config.toml
hidden_size = 256
num_key_value_heads = 1
norm = "rmsnorm"
norm_place = "pre"
rope_fraction = 1.0
qk_norm = false
init_std_qkv = 0.0272
learning_rate = 0.00203
decay_fraction = 0.828
MLP neurons of a small language model. Each row is named by its layer, matrix (gate and up: input weights; down: output weights) and neuron, and shows model dimensions 48-175. Each number is 500 + 25 x the weight over its row's rms, rounded and kept within 0 to 999. Numbers have three digits each. A neuron's up and down rows have the sign that makes its largest values positive.
Before each neuron's rows, "fires on" lists the tokens most often at its 100 highest values on Wikipedia text that the model never trained on.

fires on: " ", "4", "5", "6", "7"
L6.gate629:555499483444547485471519503496488503478493528535521524475503512477507519526486519504468500482492481495491497534506482503509521491556506524488542563462493511505513488487456480501494472517524504512534472521495516527504498541468518507549501492516514514537497499505526509499526464526550506535483477523476539512467503489482513559515515501543496491480498504504509459489462537505478544467508
L6.up629:478494505558485504478520509511504492510503543535475520449500467499515474462528499515494472494500516491515515476531487515497463512501489555527526500523462452507484510492530478522472515491504497497524541489482483464521490429484493541493498485491509480468549488494507464470481500514514504456476527519511480481478559508540491525517505459469487523529490504532504507531455497520490479524505
L6.down629:505526506527485490528483523515497464582497497531479512476483477499460478520519469469499488504521515467472480478464477503484510510513526539506546476518468463474474473479527510538479535480520495521501533505493492497502488534505490513482542482476488491511508486473487478494487518483481517491506500489508496535529493496498519532450463482508462483533521503563560494486502462465541522468513

fires on: "1", "2", "0", " more", " a", " most"
L6.gate212:480487562526504524503513460487488462534520485509498553504517493473474533479497510502500510496510465477494489473460466476449522473531472520488527538519531493534515505499514512528505471531526445487475467545480486475504527473534477488427489512474491469480520499470488491536503454499478485522507464543495518529507491458475496502509494509526497501502492489478429524499475494513482513523475
L6.up212:528516483501517472443511526535474504541486451562456479478453483515525471506496484519514490496449517470516510500499475480554485493501465518535461457521495489513478511505473528505504471494507535503466497483508446543513479571508493530510462498525464485495515503484469515478479490521468475514499467460490476480508514511503464504508512480469488496480519505513500482501505556491504494495477
L6.down212:468484477461523507466542513476508536498506474509506500499467491520501450443464476495534511532465489493472479505495487507529498464502476526498511477526481504498481528461470518478502496514510480491461528479576482501512480512506523523507503462499507507496478500477458536510457472481494514536503477518499481499481531490481472518517460469459469532537503475511512465482501522536530496541528

fires on: " each", " h", "–", " any", " (", "2"
L5.gate153:495511484458514494505526484520482499504510534494504464519490558488473505483490510485523500518442484488482473526484496479466501480500500506456508490522502489520503485489478540470533469463482535492487515470485481476481495492471485552477511522477479416488485456464516501562494483466528528512499498488522526506539477525477514504536466499495461485466474499508477493499463497501503478505467
L5.up153:496521480447512527485518517526478468481507517515485480517528557487513480477491523499482513503486486501479483544521487493506514483542496473479495518485491465461513503509482561486487493480498502489481480527480483515492546511437504528514517533464494406470518481509482472510493453490556537509523512476466476516504459508525518515473451534509506493485509514530483486488504504530519489483510
L5.down153:552501494503514545534482489514473501487494506487502451495492553489565477517473503478501537519499462515482486502553497521484496487505504472486477468516506542549519470521531528499484496480510463452511527464535489562526495514525471493495520512523518509523474482501481470510514503515515545493530521541511486483516484489505497495499500479449501484516492508511480528493526512485496518486482

fires on: "3", "0", ",", "for", "2"
L3.gate479:448476530524517484533491508503498508487504505537460489541489555511464543507516516539498504478525525430469509528478482484465489503504470547531465526470492514518475530513491502517530448502518472484503499497531487508492517458550479480526514462486538514474473532523501483501518506486486503517528521467495480494485492497516477483475493506545503478479525510543475474469498524525481464503486
L3.up479:508449540519480515539482500488503478516470483484451490528483505474491485516535476559489499435526501542446494464476527463534485488488485520483508506493488505529524476483504501485557434489519495471447519496487507558504486512534486512504469502495462517515466489494488491504483543514462468516543523448476494519496530502487500520487507511533472491478482491478483434486502499520448513525453
L3.down479:468507491498506532513501504489514505526546557522510491529511507512496528504489475452482514505508515498517529524528487528495505525495516470476530473476503497505488508472480493530489517505501455512515469497505512495523558502493489463504539480465517515478479512513512515491512470512509494543509512559501457456484489487435493472507485524467475507486526503548525496511485544497509532503522

fires on: " |", " in", " of", ":", ",", " from"
L5.gate71:520540464515464505479495480506517507502443412462524519513452457475485494502490512528477474500515471489502499455469500476488485460485446466462499485482466542528522531480473498483490493482506517510505487527467485493510504487524516478522540466495508479456471498455489503469495491508482476518488491483500524537535529522478486559520448516493461523460491480466499512475516499529548532523516
L5.up71:536460484454516519518544508515501489494456511493555518530478465481505476496503457499473499476505476539514492506492458507518535505510486470480498501449512514470492463535475514489496507470451484505470504486431520507524513539495491489492497492543532451515476509561490511476500515495533526531504491501472488545521516481502476492491489459476527504454530560496502466487516522491519499508438
L5.down71:501505451502500499472507467517485497513509463517516520489512528527486511518486529487490529543505486481467497495495565549496519472501501506521517517482501493460503501551543494545487485487544531530506509492498530516479558499488473505482532489486487486464481511485502487529501477508504542503575517493504532486527501466451495586504501499492500518555480523501451498517479527504521502478561

fires on: "9", "7", "1", "8", "born", "0"
L4.gate262:486472488486467499491523517481499461538476477464541476504506492495496521512509479484497516488491541513465492514487550502510528513471529535548490486518511512510483488504492465519480472528489515514457466508498516454540547428526543497530504494522474476542478490468512495527527490508475499485508500494522522495485492515511533539495520521497532518465467496491489534545452470504460533548526
L4.up262:461444538490497457532512505493531534504504512480525539472556497522495486523525494454531496502493491514487484519511504499497497518516488451525465514495468526517490484475541489533447499500495545503546489508485455480546481509491566485488502456502504509495544534536535545513542498488476490491526493521527506528501492512483503470506538517463487458486509484501522530545530493474505522500505
L4.down262:525537484493517501473520502522559532529536495499481466518532468571450457514482494509516540480527446503436488549466509506534482468451515502510512513474505505516525503495496492546542511511469513504530520499504512516492485542463491475506500489517515487495483486471514483504489510501497494461518468536532464512497525475504508486499519542520478534566489490516513479504495511506525532565526

fires on: " was", ",", " announced", " is"
L7.gate232:463487554471507512487488483497466525498463491523490521534496544482514508517502479475534502489502479468460512515505491516486483476516501514446466535473531526500489472481468516499529550511510503471523515502504464495505483497496515512479494532478462499533437516463517528507477483495511514542494494509547480466537481489504523531467475518519512558510490484497468515492518441483490490543481
L7.up232:443489478505520494519532503479479511519508484514468463517510531508508548512466519522507501466502490519477509470439491466532486513478517481489454480452530501427494526509535473517491475497508523495524534483510505475490501473480431523514513475505526557497501497476491509491530506518494440482492534515522534503494453494521481505499509476486490472545460476547489462463539515503503530501509
L7.down232:497475523531497535518524515490489459506527514528462495532465528517472506493512490484548548418495476542545484507538474442482526507521525504471535505477533472494521522506486486529516475520528486519525506505504520509515546523504501467473519470488510515488504492527505510475513543528501447504525519468499484501501469539555467486513504503491519495547478514507511483510510502504485488480488

fires on: " a", "-", " |", " of", "\""
L5.gate85:461482488490497471510515488531488486501479496514510506508493500489504536493496511519520532468529481545515470501468500499465541516463486504513512536513462511520510514522501463460513493478474513537475511484472542448476510551456469473488509495518462530510474497483543536508463474517513475477504519550504524548528505515494451548537450498494461520505516515490468505507478554497516504505549
L5.up85:510475484468525466493542450520468460475481505481502539462492488498489515492444490493504503454515490515539485535488440498513525513458484476521493526521475508532509479503491493479523485467465522519490542448463530472462556505468475504493483495553468455520482507492478496515493508528518489468521527533482540529530490509528448509532473497487489464469501483483480489502473538512501504492527
L5.down85:506517510555527513507484479498527492531496495479501497511510524492487512505517499504504506508521466478474467498466492488494554459474519511534522510449480497455503537484505492449468494531520482468475530485509473523531478467464519512475509511474492540481502490466505419516535459477516531482522500473527524463485439499519510556441503520498462526498488520532486499514488473498510507490511

fires on: "9", " ", "8", "1", "2", "0"
L6.gate322:499508518491440517516504519538489493495551501452526526495522516524523476517491483525510508513479476459494498504464505528507488494498488485523595461489487542495480523458489492490476517515473545538490481491479479489482538485489539507526512494530569531515533497471533524546530480482486448463510488530496510463496521522492487536485516471459566471507474473490506484546479521534454537512517
L6.up322:521528519495507501513497501491492521510529478458546489495520499513520537554484559491547484496514494496495468501508513514540502459488491523511440509497507496496467494500528511573520494509530525531509492521498500499524521498473536509499470463497535475500520497505481485520478485458483519466498494500513499504489479559488542520504516513496508499507468521542544478527493521503530503456472
L6.down322:505492486496514492501507496527493515527493444484524509480475493496546504513532484523490525550478481465496496508478535532478441454493517487489498482509487494472498496490520493517502502508459471531555525453468481514547501474486519475500445490474517515451526484422490527512500512480543510484525488470520512493524588508544467475492535509506466494481515467496508519502523511489506491523534

fires on: " which", "0", " k", "N", "2", "3"
L7.gate585:526448494488524510456522520532496505484521464492488477535510501475495530442482500495491498492494457494514444487492553471496486530551452464476482488502492492491527537509485514494511540543493496472505494465509525535502479548503535505484495492513435506519473494468513506505488482511516516510504478496503504492517522538462450497470521539514514491471560487514469495443505459496477498519454
L7.up585:488474512557515489476492528521480560501490435553498488511489526529509491515485497477471520516486485562501467516500512486503471491515505508517513463522509497530519534503489491479530522495467483462480503514513547459523467515512526547518519485501417473508469461493478493451537515508529499507546475492542487484487540478506534497497471533497501508501499487541482516501487478485487510452541
L7.down585:463510521484499474459497501487498504455439507505479472506512489475506513512517522483508474536541524487484473501456459477511525519488500485475489505483545528480515517574491521483478514518526491489504528476478530498527478530488493490477467565530514493497454488487482453538513504518486494485510498506471449502448535500544566520494525455501464509527477515473530510503521480493471522494494

fires on: "0", "1", "2", "4", "3", "nd"
L3.gate32:485497438525514533418478509507485513491513525516507529528503479527479480505508443488471512512492534557486489501505491535464504531478542490456547487497558501483479529530451535483488515474504505526468495523518517473500479496509511496491456516537551489496478504509510501513522484489457534533459517454485478513517530546505518512473492505466521435509454488448476538498483486520475527516499
L3.up32:533505516533478534498508526481531504478493503515482503489521475507517516528506504492529534489508466495507489509495528507495517465535483498526471519514464502478488488525513516509542520517493499452524564500503563507507508450494519510479496503471512496518515479437531530490499504466530502504501440546492507550533503544517478525501477522517551506498476501475474474552522510567533480453489
L3.down32:494529494525480475503481503502534502513499516509509503483493517462503514516502553451514542456494503470525518527484568458504482471539461503505512523488502482473510486445548491549533509486497471488506521520542512568490505500459472492546525516491524517494464484507442518465472530478537491471524473507494484532495516520519466493468513502560502523528548467553496466519514529525523510488489

fires on: ","
L5.gate417:524477530463466524521480519500507533524493482464478515506506542517491482504501478521521519476465496506543526541484472492540482482560499465471482501480508489510506470554506519481507569491530499513501508480495546518505502473465468517488493533514508491553488513505514499508525524503526513533502457454457499517500480478473470488484532545502506446525442463487470506494474488491489503468445
L5.up417:538510438504445472509518503529520482466482463446555453501522510485519501514488478524507520518451502548504497482502494457513471523481533471486463468524480537486486444495496520454508525505516501504456448471523513449501514471449503506539496507534515483470450495443497520492501501490491479520517480513505509522533499523482519491498504490525516480527443510462551503531480485506519522519469
L5.down417:520502460492486480512497539525509483548513495510480495495484491510505507519502484470516528508515459503478513502459483462494511538513529457518455481495514471479509499522497506479496549493543487540507522473539463459511482493446510482494492507522541509529512503538473506483498522514495476504463426487466482460474500518461509497505485476460481472450478493487493457475483453531522507507456

fires on: ",", " and"
L9.gate617:532494484494508533513525501526512550540467505509531508466522494472466464528510504471524513475554497471551561527488480475503530466488530502485513509478496538484485531503539506486525487514495512506526507527506501515488513505502513544477523498474499506467500474455503502495506542500500506502490509492481504511517495525526502529482506500544535488520515497515456523505511512508520539438475
L9.up617:496534517484504541502510483517487490530503468500461483490520543500509496499511501492505495505495514488519482527487515521498530491474532508533500531512491462466443552495490536485513488525528471443534493459502511490472524493507491477515522539488464427513510517501466536513524515513474499535511496467499479520496463506517474444479508484542487533521487501538472474459524495483525457480513
L9.down617:497499471565496497529511468503488498571459512492498528513526495499471498540483488464521479531526481478465510519487523510491506527468491496523490460497495477508526498506494519488497475514492462525541464511518504476511546498530518548428502530475476522520511499464513504507478466517482519535526500480449539538473512505483489529513509517476479527517507502513524502473521542492548524492510

fires on: ")\n", "\n", "\"\n", "0", "2", "==\n"
L9.gate645:496528481525493554478492496498484521515555508491511489494483524526547489497561491511449495457510508486508524478451513477476510526501498503476525544492470493509535520503462522478514564541485484487506542473496535505471511479454503509540490439443476513530533535469482522513514470493480448512482506481467514493508493505517520504489485523477488486534465495498515506505500498494511525476514
L9.up645:492511516499458469513496522497498528505517454488514506459512535503503496548508503478513492527489514508468507491555537487487481508512494482478513482510538495541493456514522517472538501508499484520521476496488493524454539450532475485442488445476517529482503494503491532479457504469467495486514471483514520483521501518538518500512431543471523547487511472519531467492528483495504475501493
L9.down645:522480477505495471486496518493533529492529489496487501501486536481498523508532495533520468545490464510462506488507559479483473535545512463525491525471473524529477494500529490472514474490459505492474500504498485528522547487492511465469537496491519535460526500474555482495505517505491533543521454491475458484517485495475541476480504532481507497435537474506435494473469467485566476507517

fires on: " was", "\n", " part", " first", " ", " been"
L5.gate94:483524515481506494508492530493516500528522545513514482480502518550495464538464482515484514487479525489450487506532523505478542497462528496514536468514488482498549474514530485479495520508502514518507507475445516512550485484508479470507442507444481507487523531541499520501440501531520530492482488452466531454472502480497539482492505511491482460521516504453486488511491491500527504487524
L5.up94:517504469517482488510486497517494518509516505497516507456511470514507481511465493509518494477499516501494473476492508516519464511498474495491508483500480515491520451503505496509530515541505532486495523520495451553539520508475510460499499512445529502531487519522520497512450491481485507532495489484474528516491513474441505476472500514501491459497510484459482502512511529494480480482466
L5.down94:524464528497509469521519484536512499468461526485477445484563478557559508507511523497497491482477520505512550454503490517495523513494471526490534465502542493492499529503477507486525493496517489522524524494502483428523523500502551503496527529528485491473531527487522509483459462526484505508521531443456490476464467477469510524446516549535511495511501453546476515511507483498535494491497

fires on: "9", "1", "8", "7", "2"
L6.gate462:491523531511501455444528501486464477518483516511509500444498522501500542503518455514472511518487499503523508525504509496486546464487469521512561512489545470457498533499479506526522495506479510480482468485490486495507501564493469519474510447539504500482485549479471506494517521515500502543496473532447473523528530501496472480515480508514473483488523471494503518489540491438473498510474
L6.up462:522515480515484495496501446443490501458501513510504472502476490503475489529512498478557574489456529501490518473492485482532557552514495544484537416497487507494465493483504517478475490471439532518513510540493526514497516479520470464509461491489497532512482503480499504498486465505530481458526503514518472459487488483521529477525505570482520475509560490536494493507466527505505538485516
L6.down462:503518514461532511474523532522500526504519483505515511483497471483504518498513506476506506475464486519468480525520521483536525448458477505503568463479497487500482520472476508551502531531472505497484480505476486512531463535475463525474500485539507500503511518501510471511471552482493505492517521505449506491494554467484487528490452523479451552501491473518514513498501462482477554484516

fires on: ",", " (", " and", " \""
L6.gate569:461467480473526505483546490502516494529504513552492509516511508518516481515464496487548519505509481518461484512487538531473528495453548548492523487426490548490482474534466490522524497525512481471549493476487527510473520507484507489503537558426513513546530529502460523450500499476480526521517515456514548479528482506519484514513506487528492511485516492516471466461493507513489447475486
L6.up569:507506543495522513522535553471523507519490476495484466490541520516481515544485507505535470505531474531485482510485489515502488484516568495438520542491505496499458483508520514518467543496484490499492478517504552534519505509513481516512494506458520518507501482499446545518501541520465485511544498447531518500479490449512494506475464454487470522485535462526493536465482555491501478508469
L6.down569:490506500507489516533502444571488484473510477526506532487501510502509506514510505478489525481498486550513523474466472506555472508524494492483555504529506461511516495474487537485486506532524485488471488521473499514485518473506530458504515515504459573485473455556516489515508450494494511528572512476504515491524528490508536494445470469523558474529483494482485551503482533475496516484508

fires on: ",", "1", "0"
L9.gate165:501473520501509499525529522510501517541492536500497538543519512505530513508511482488491489485506486476499512471486530555478505473501520453468441490471486490473444533535515523499486497516546483480530494527474529538480519465508533491504515503460499545512507534504535502491517458512506477525503499503503509496501515458520529462508547512527524488503483507458454533501534506515486498508533
L9.up165:504479482490467508528560518492504536550498508491472466489498531528486510537515511507504517527527471519521520488476441501470516488491505478520513498495548524466478525527493503514482528521551496485513486518440487492504546531527573510525482486501467518537510510556474522540479476494473467519521478488487510508496451523541487518547465470526508515492466475515464488476509520503521489481510
L9.down165:520474491523494545504536430532535519508534511514492536454542500511513504513509506480483488471496459469503480521455501513518508511477516533511536521494496528457541462501470564492505504492514471544481484506460473508515463504500508453470470503497504500509505485484501480535525515502495474535492533463500480505505508512460444539499496502494504503532510517543511501475520507492471519469491

fires on: "2", ",", "0", " on", " in", " of"
L6.gate84:501473533523509520530544520514513522500543474463487530485492500502512490514511500476473526487466501455570497525489482480459505456455531477489491546502467478510496529522484504483527495480466466480516516506495475504540534454472528484454521542499465438472497494524522518474522536525520515489501496445468523504508505493462503487477493541534490515512519494529474438505488503510495532507486
L6.up84:480488504523520485513511519522485495436503522510439522478513506516494489513502474466478560502478498475567545466473507514474480529509512523506465475548497487466486555545473491527513525499497473454534451556488487505511488422484493491498460502499476475506471499532480542508494482510512540480492504480474491517533454494480506495500457510527471487516485471481502452476475499496530473478472
L6.down84:465500440508535574517495454508448528455517505501493489463528522526488475501491492491561510495504507464536446533485461505506497501520532527471529482489470470467527495544515509539508485505462492489529506470482467535504509475511548482496498512521500448511507465482480483506502500504530475523502544480532492485520503483490502505461504485480512510504512522493508480514517522473512481485503

fires on: " |", ":", ".", "-", "|"
L4.gate437:500444516485563484519513475528512500535526519465506504518479501492482492527463487534523510483516489486486500531523508490493481480508497501501515522493481536513503522513492475463527486464504449484473507471494505470551515491543512452496484514514477542532527491483509505491462507493474522499502452496506530527551520462517475467519501507505490501486506470497503494552497530507487517527526
L4.up437:510485480461520512502477492483514497507500497474506504462506507490437526511503515509544506464505535515531476523475497559536512466484492512507502517488474481555507480535461479433504479481478470510460508516535462501515510524482495500544503516527454485515490454479511476500508535501492497468481510524505495549475502487529430480471524494500506475497507534485486519484524523524518503503527
L4.down437:502496447482473486507500502489526517525485492507464490519514492502469541481497507512518509510521497509518493516486507540508510471493504481468461529467487509508505511524495520459521479461483492513516502508496523522504531501507472496478468495538475529541524447476508508479493457491477480474543496513499531484509471491458534477507535515478493522478497509475510518491480500484499502477558

fires on: ".\n", "\n", " ", " b", " dem"
L9.gate110:504522492475518492539497534503507497511501555484554534535556503500508498480505454550524514460524500548518519470489530512529497489488497495522530541509496463506491509481464520472451514499481510513530559448502510474478482494507510421528480453479496472488501498458519513531487498475557518511495486536524540491504476497520556464488561492514485519512512495490493537537523474518532478478496
L9.up110:523509471516531528525493523512508497535485539512536527479513533539516498524478456510520491498516512481483450489471480475481492479498456483481508511502536479481461514488470475536518509520499489479512528540520453530517527563486489509481509519553497495451563489522488518495477518499548547533527493543537442506504492526542528485496519511495501490509498506494480464470505541532501501457460
L9.down110:481489518508525447535496492508503518475500498520526464495521507500483481455522452526486507511508458515447524474484531512502501477490526472510438499532532462523490501504490489446485506537490528456531526493534523457489500485501502478484479473477492526480481559444530515488513508497481483543459511517485513486527483495442522489465484483521534532507478460541485506516500472505513513516519

fires on: " (", " ", " N", " Al", "Al", " J"
L3.gate457:512509493489459538476488507481496469508468463515471517482541460515436444486509525518499472496484505467540506518500532515494451545494547480499486506509464490511508476503506524490528479475498481505506498525504482496449520464501507495523484493507510506490500521465444495500522487480493521526465556503505502481463497480485510505538513521517520474515519517511510502538498500468508522497498
L3.up457:517474526513520497495497495520523461461476500517534471511511498494509514457524547497505496490496496486450448469504467502487495535526516511558501488517477509458493449535503510498460515459495531505534498490458499482472478460475499523508464515513474483457489490518493483549521428481477458469492494529520508497488500509476490521475518475439525533477499545449473536543516454494498434516476
L3.down457:505512535465534476535499452514496486457485511516511502512508520513516468488469491468515523524460479507461523446475463528453495525529547484490471496501503520459474486442504496510495491473519520483564501512490505495503501524544526518534511496474519471476462501465544554485495505486485480511468462495509528503481504504521460464538497501534468459524503484526494500510511530485443499467490

fires on: " M", " m"
L7.gate270:483482462483471510479483518498520522504506482506502483490464474514500490468525505529504498493552481458511480500500534525493523482483495531460518471493492511481509525440544476529508489507446450443516517499484511514490518503496500471543495512482498520462527522456440468519470494518468515474511496535527485476509511505450481504482491487538521455538488520484506555507513527493461493502472
L7.up270:533505473531500470487516455535545494509529466492512512479455537493487498552467493496467518514488522536476507485428540492517490507474524513524482540503481456488464502457513477521508459513485526488440501472523510487536490466484497556528477485496475489515460551499510472476533513485478514478538470531491466554527550496508483475475527549498518517482509499473481509479477519471502483491534
L7.down270:415478524523495521492484493539520491469485458467479517481503510491521468559478476497534476486506459533443499517513508501466527473489477553468522452486496515513498508452527498509494501491483512507519495539518474473482495486528542521513470524467482493491518499475483459487494507514499493523528529555495513490494523493498483500508495504497487545494484502514512583483501456467469484531417

fires on: " Al", "Al", " Pl", "ul"
L4.gate335:475470508445500479511472511479465464486486501462515511515494562504460513449511493462489516493523458488494545490495507523450513565508501484528501535538458515476475500503508472515468494508527553492488483492484536430500501506473502473471476497503514497494508517511508519516500507517484484520474463537505479477511499560504498511491511511492513472527541479493492496501484503496510513464489
L4.up335:493519491470486524522503501490476500456491471439506467509515506552511516484476499483497516519500483484471476505485483519486506537468493451540522520534473520485441514518489519448475495472529534539489422489471533443451496498508518526515505498496560451494520478484489517525510485483504452495448466522524516523496465537478484545484500538505474512527547476511475467533504512514508498493512
L4.down335:486476518542515479504505538514531494492509487484538515483528554527503529462479483484475513514478482458495513488500495546469474547516514482506428528526474541498475530462512507500452529488494490488498496512504497497530495498467540547471481525495495514500478555454499499498508508494485536481479485509496507489539455552523499521518511473485472499509505476512472519502513505478479539490525

fires on: "1", "3", "2", " pre", "8", "5"
L5.gate562:481471509479486552479531523496503472502514517514472514537483533487476489507525505442548533506458475510522503544479486508515490512527486504514511566506525488488522490544489496466536520522539511502546530492532525516502503509477465501540491522528494502466505504464509502515494497494497527476469540537498485515468499490475529462505503495529508499477467517499512538487485499535500511487508
L5.up562:498505486511491488457508522531473499489486503520492488491510538538505445489496452482495450500521474505558496470520483492525547496506484469503520486466485455521496509510516502501458488486470464494542468484515508499469470490520477536467472509521517555505519510501508508495462522496493502481459479455543480507481521528491537507514518512499532518495494475523437517537484535484485520466461
L5.down562:450460544498490510466507504486515515482519520532474523524489474441521501504547447460507491493460482499508461512483497525501490507505520502448492540469484487510469487508492532474476509474483501458461466502534520479528477486524460503495539497513526518476546486496521539497488457484443520534513526517489483485515537495506549478499464486505471548499490493514485506503485517482498469487518

fires on: " m", "1", "m", "3", "M", "c"
L3.gate289:513445469481485498485466494552514471481517500478506504485455520483484543485519514509525510479525520528494491535536528493480494496478483508481478454522454497479521510473509522548521488485469518472502510484507527486468514514442431509477482525449535506484518483473486489482472507543493492534526467505493484502510509518467453504512460497464533517490505513514492491511519478480497528505510
L3.up289:465470519506491488496469519522478494499541492530480504516450481495521533534487490469472533488459501504513485521455530509498477467486460525488470490461491543493541494471541540522489561502480566461539530495547509486539511500520522524505487508501542428520464558501497535556494518515484470477505491504518483486509515514483502496467497525479498486485476496518514511493531473461512491460499
L3.down289:500506484508461464492464472535509522524509519477473496480488519484487502479474494496498522497482495509506497508499498521476497502499514473496492465515483508452463462445505523540536521519489523498502461502519500539489524473445513545499499502550460465521508529476470455512487525517523446510536468499524481516534511507462473432475496464526519551507546486509505542487500505490546534541492

fires on: ",", " from"
L4.gate674:484490530475470499475508499500468493498452528461473492493503529542541480499529476476546516484479514501541487504505476487509477463524469464499472499492507464475519507542455516567503552539475507528528500481515468519546500465479467481491492513460505489534517512496485488536520487512551517500476509469500519466506518474501469529470499534502535510504521548469475513503477516481538517485484
L4.up674:496484477546451539481495476514533495528527537441537485518475497553475470527497460471537544497512464535476480489526528511498489460526514503483477469480495523497511476496480520511473524496487543484530474494470472487538478497472515525482489538475514469480505472472484506492515510519488463516489525479517548546494486529507478463502506533485488546506510541453484502537471473456542522481497
L4.down674:484520478453468507487477532510515491475476531538484510544478495485509476519481476508499462491504436521514486487516477516514494490516493474493524519471499484550497480525499504423493524480511493478516523454474500458493484498480509454467487548512506506487486452509491467509486472539476487495490483517523490465459503492449550483504480506491509472522521474523494461483510475517463477524552

fires on: " pre", "out", " out", ":", " known", " ob"
L4.gate349:476440469531508536487491448526513513476517523504460498495485474451508435515497484524526467491513489487473483517429502511505499546449491539505514479489455550474509485494494513505507521499489515514474497449555471473495523512531498505499523524552472492493461468478498497527511551503516475509502463536459541501512504498513532478496455484509493505511530489489503490522493471551463488529497
L4.up349:500481441533516470526522493479508484504500479559513538496490480481529482451517468528509492470466541506473505533504463511537503463517490470539496487476464490531551485490479520517510527460502450493477516464499508537461478538511497506486533503523514482525508534491470535493474550497469508524490526501508499495478489514505526486501513528455470480501507519504476524472521536533440487504513
L4.down349:538486483531511464442484465482503485520481531486506503529464496466530466540503486484488535505498502490495464530494506526529503563467470519486501525481486500495525510509475476495448534526504510493523494468509502527462465511492533495506541499477550497501486470519507519510502499498482489502494479513478552501535514512514492521479470529524528521529486448531497489536465522491533500497471

fires on: " He", " D", " Her", " Be", " Yu", " De"
L6.gate106:481479520508499510510492512530539461488520452523448550498493493491534501537482494553503520461530534507482532466549531480497488547498510486465513488483501513507546510474471473493526456527496454489467516504454506491540482488493544520487507520523539496473522493474512524503511476490510484494498488487525482506491515507476492485505467475539553513513499522552477493473484554563507489485500
L6.up106:497505554529486488535489486520560480472506543477504503533524456499483551502538455518493524531480557500533515481516521500509522510499501518504483484483507513550505499546481470464489527522509473483476471503533461495503496527536479509495557456485504500476492464493525490489519501497430506501506487492492517481479547485510517449488468510509543502533535519545477474515473496492480495451488
L6.down106:486510469512451511462536516481490496463505533478561479480473485503480507526503492527516520476519511520507523490496468494487513483512482511484491539527488471489517522429506528479506458464523485524478518511518524542485493504434549533554492498493503536477479461514500485502530488516464453504511477496489518496508470497509510480516461483497503472474517503463514514487502541551482540502480

fires on: " ", " |", " ×", " |\n", "4"
L6.gate525:513500520542524495522477479470471504488511492517472528479473514471492505518484489477443559508513544483546525514462463475466510512531528513510498527475541452498514514470540515520493527488526503531488484494464496476531507507487511466545448489471497464588485493488521499491515505475513522488450499517509505511507486483528497537515526483495483476481516503489487503519476452481487493470505
L6.up525:489514510461528492495511478493487482502507552479514503468525517483526491466513515517530484474529443534506545493548471505460469488512479492524505500489493458538481487495514518503458479581496502500524509512478500532474516497472529526519513489524522513464485491550518466522519496508494487454504463547458516503531517508487517478550456507522511483498469458508508536523506506499523514475486
L6.down525:516526497499503510495477503496500525525505496460514499470475549479486497517499518526511477500508497524539545504465508526518473482451526530444512490520525464542510495491531475515496513503462501548500487532493503566506492494518451445490529497516468481436517513511502517522545542509511475525484456490558533524525502515496516460464483474510487504473501460507528501494503476467528526466501

fires on: "'", " who", "’", " which", ":", " these"
L4.gate453:479499470470509477502477473492504495540455494485467493543509477514529482530502544511468494487550494545523511515522488478483529507466480535492490522501528517493519506508466460480520525470483504488514496456462491504496485506459500495478509505519531490452486519494495500562530502498533474489502491463485489435474486511504556474508512497512464488514510461529487492477551444481499515480513
L4.up453:524477496493490475455512450434520510533443522511506500488526503488506507548484514533466529503503493531528538486501560494492467486511492559478492505489524537479506493504455496538490540439497550514475518503489485512515500496444494494490518550486543444446515538524502487543547516481484448496532456498490470508522511543478534533492531513500478506535511490522507528498520481518503500528515
L4.down453:480534492459554526419497528532529498506502518495490469462490445503487496474472543513468477514487492460508520486481478467472515512495504469477513480533505472528536438471518518493511515489500487512494492523488540443520475529497546485482483509542480523484504475523504510470483474541491497530514477491479479494502531505482509523500483501504480496498527495459492526509510549530505509546503

fires on: "2", "1", " "
L6.gate350:524486514494475515501487510501475512504510514475534520526522533486496475516523497546456518491495536563496491510495486450478470488485555451508483505485445512503497470504481536469473487496490523528470493494483480572499491524525508511536515467506536469500509510465445508512496450469477495538532519423512486512492481500497536531477509489495485515499474480521511474459476556527516524485514
L6.up350:484532486530489494479527490518498517514529485492549490496494498564472547511464495542515486512462462497500473519487511511464500486517553479493506494497524472517501500473537539561520500491494484516524498513512485463470539479543542501542464504492473502525497453475484462518469507493522494474452474489551530464503496520506493469524505527539521495529542503488457479525541495470532499555479
L6.down350:491475508447505462463480505544454506499501490490463514521451498474482507503527516539471486520490517521452488474458521537542483486511487470486542455469462461524482507482469491496533450484543497536479514467521487465537505470474521487514473506531485493502459492450516487494513503476488486473488442528500447496500507482517453486474493486529522525492520490513466521489495493495447483461555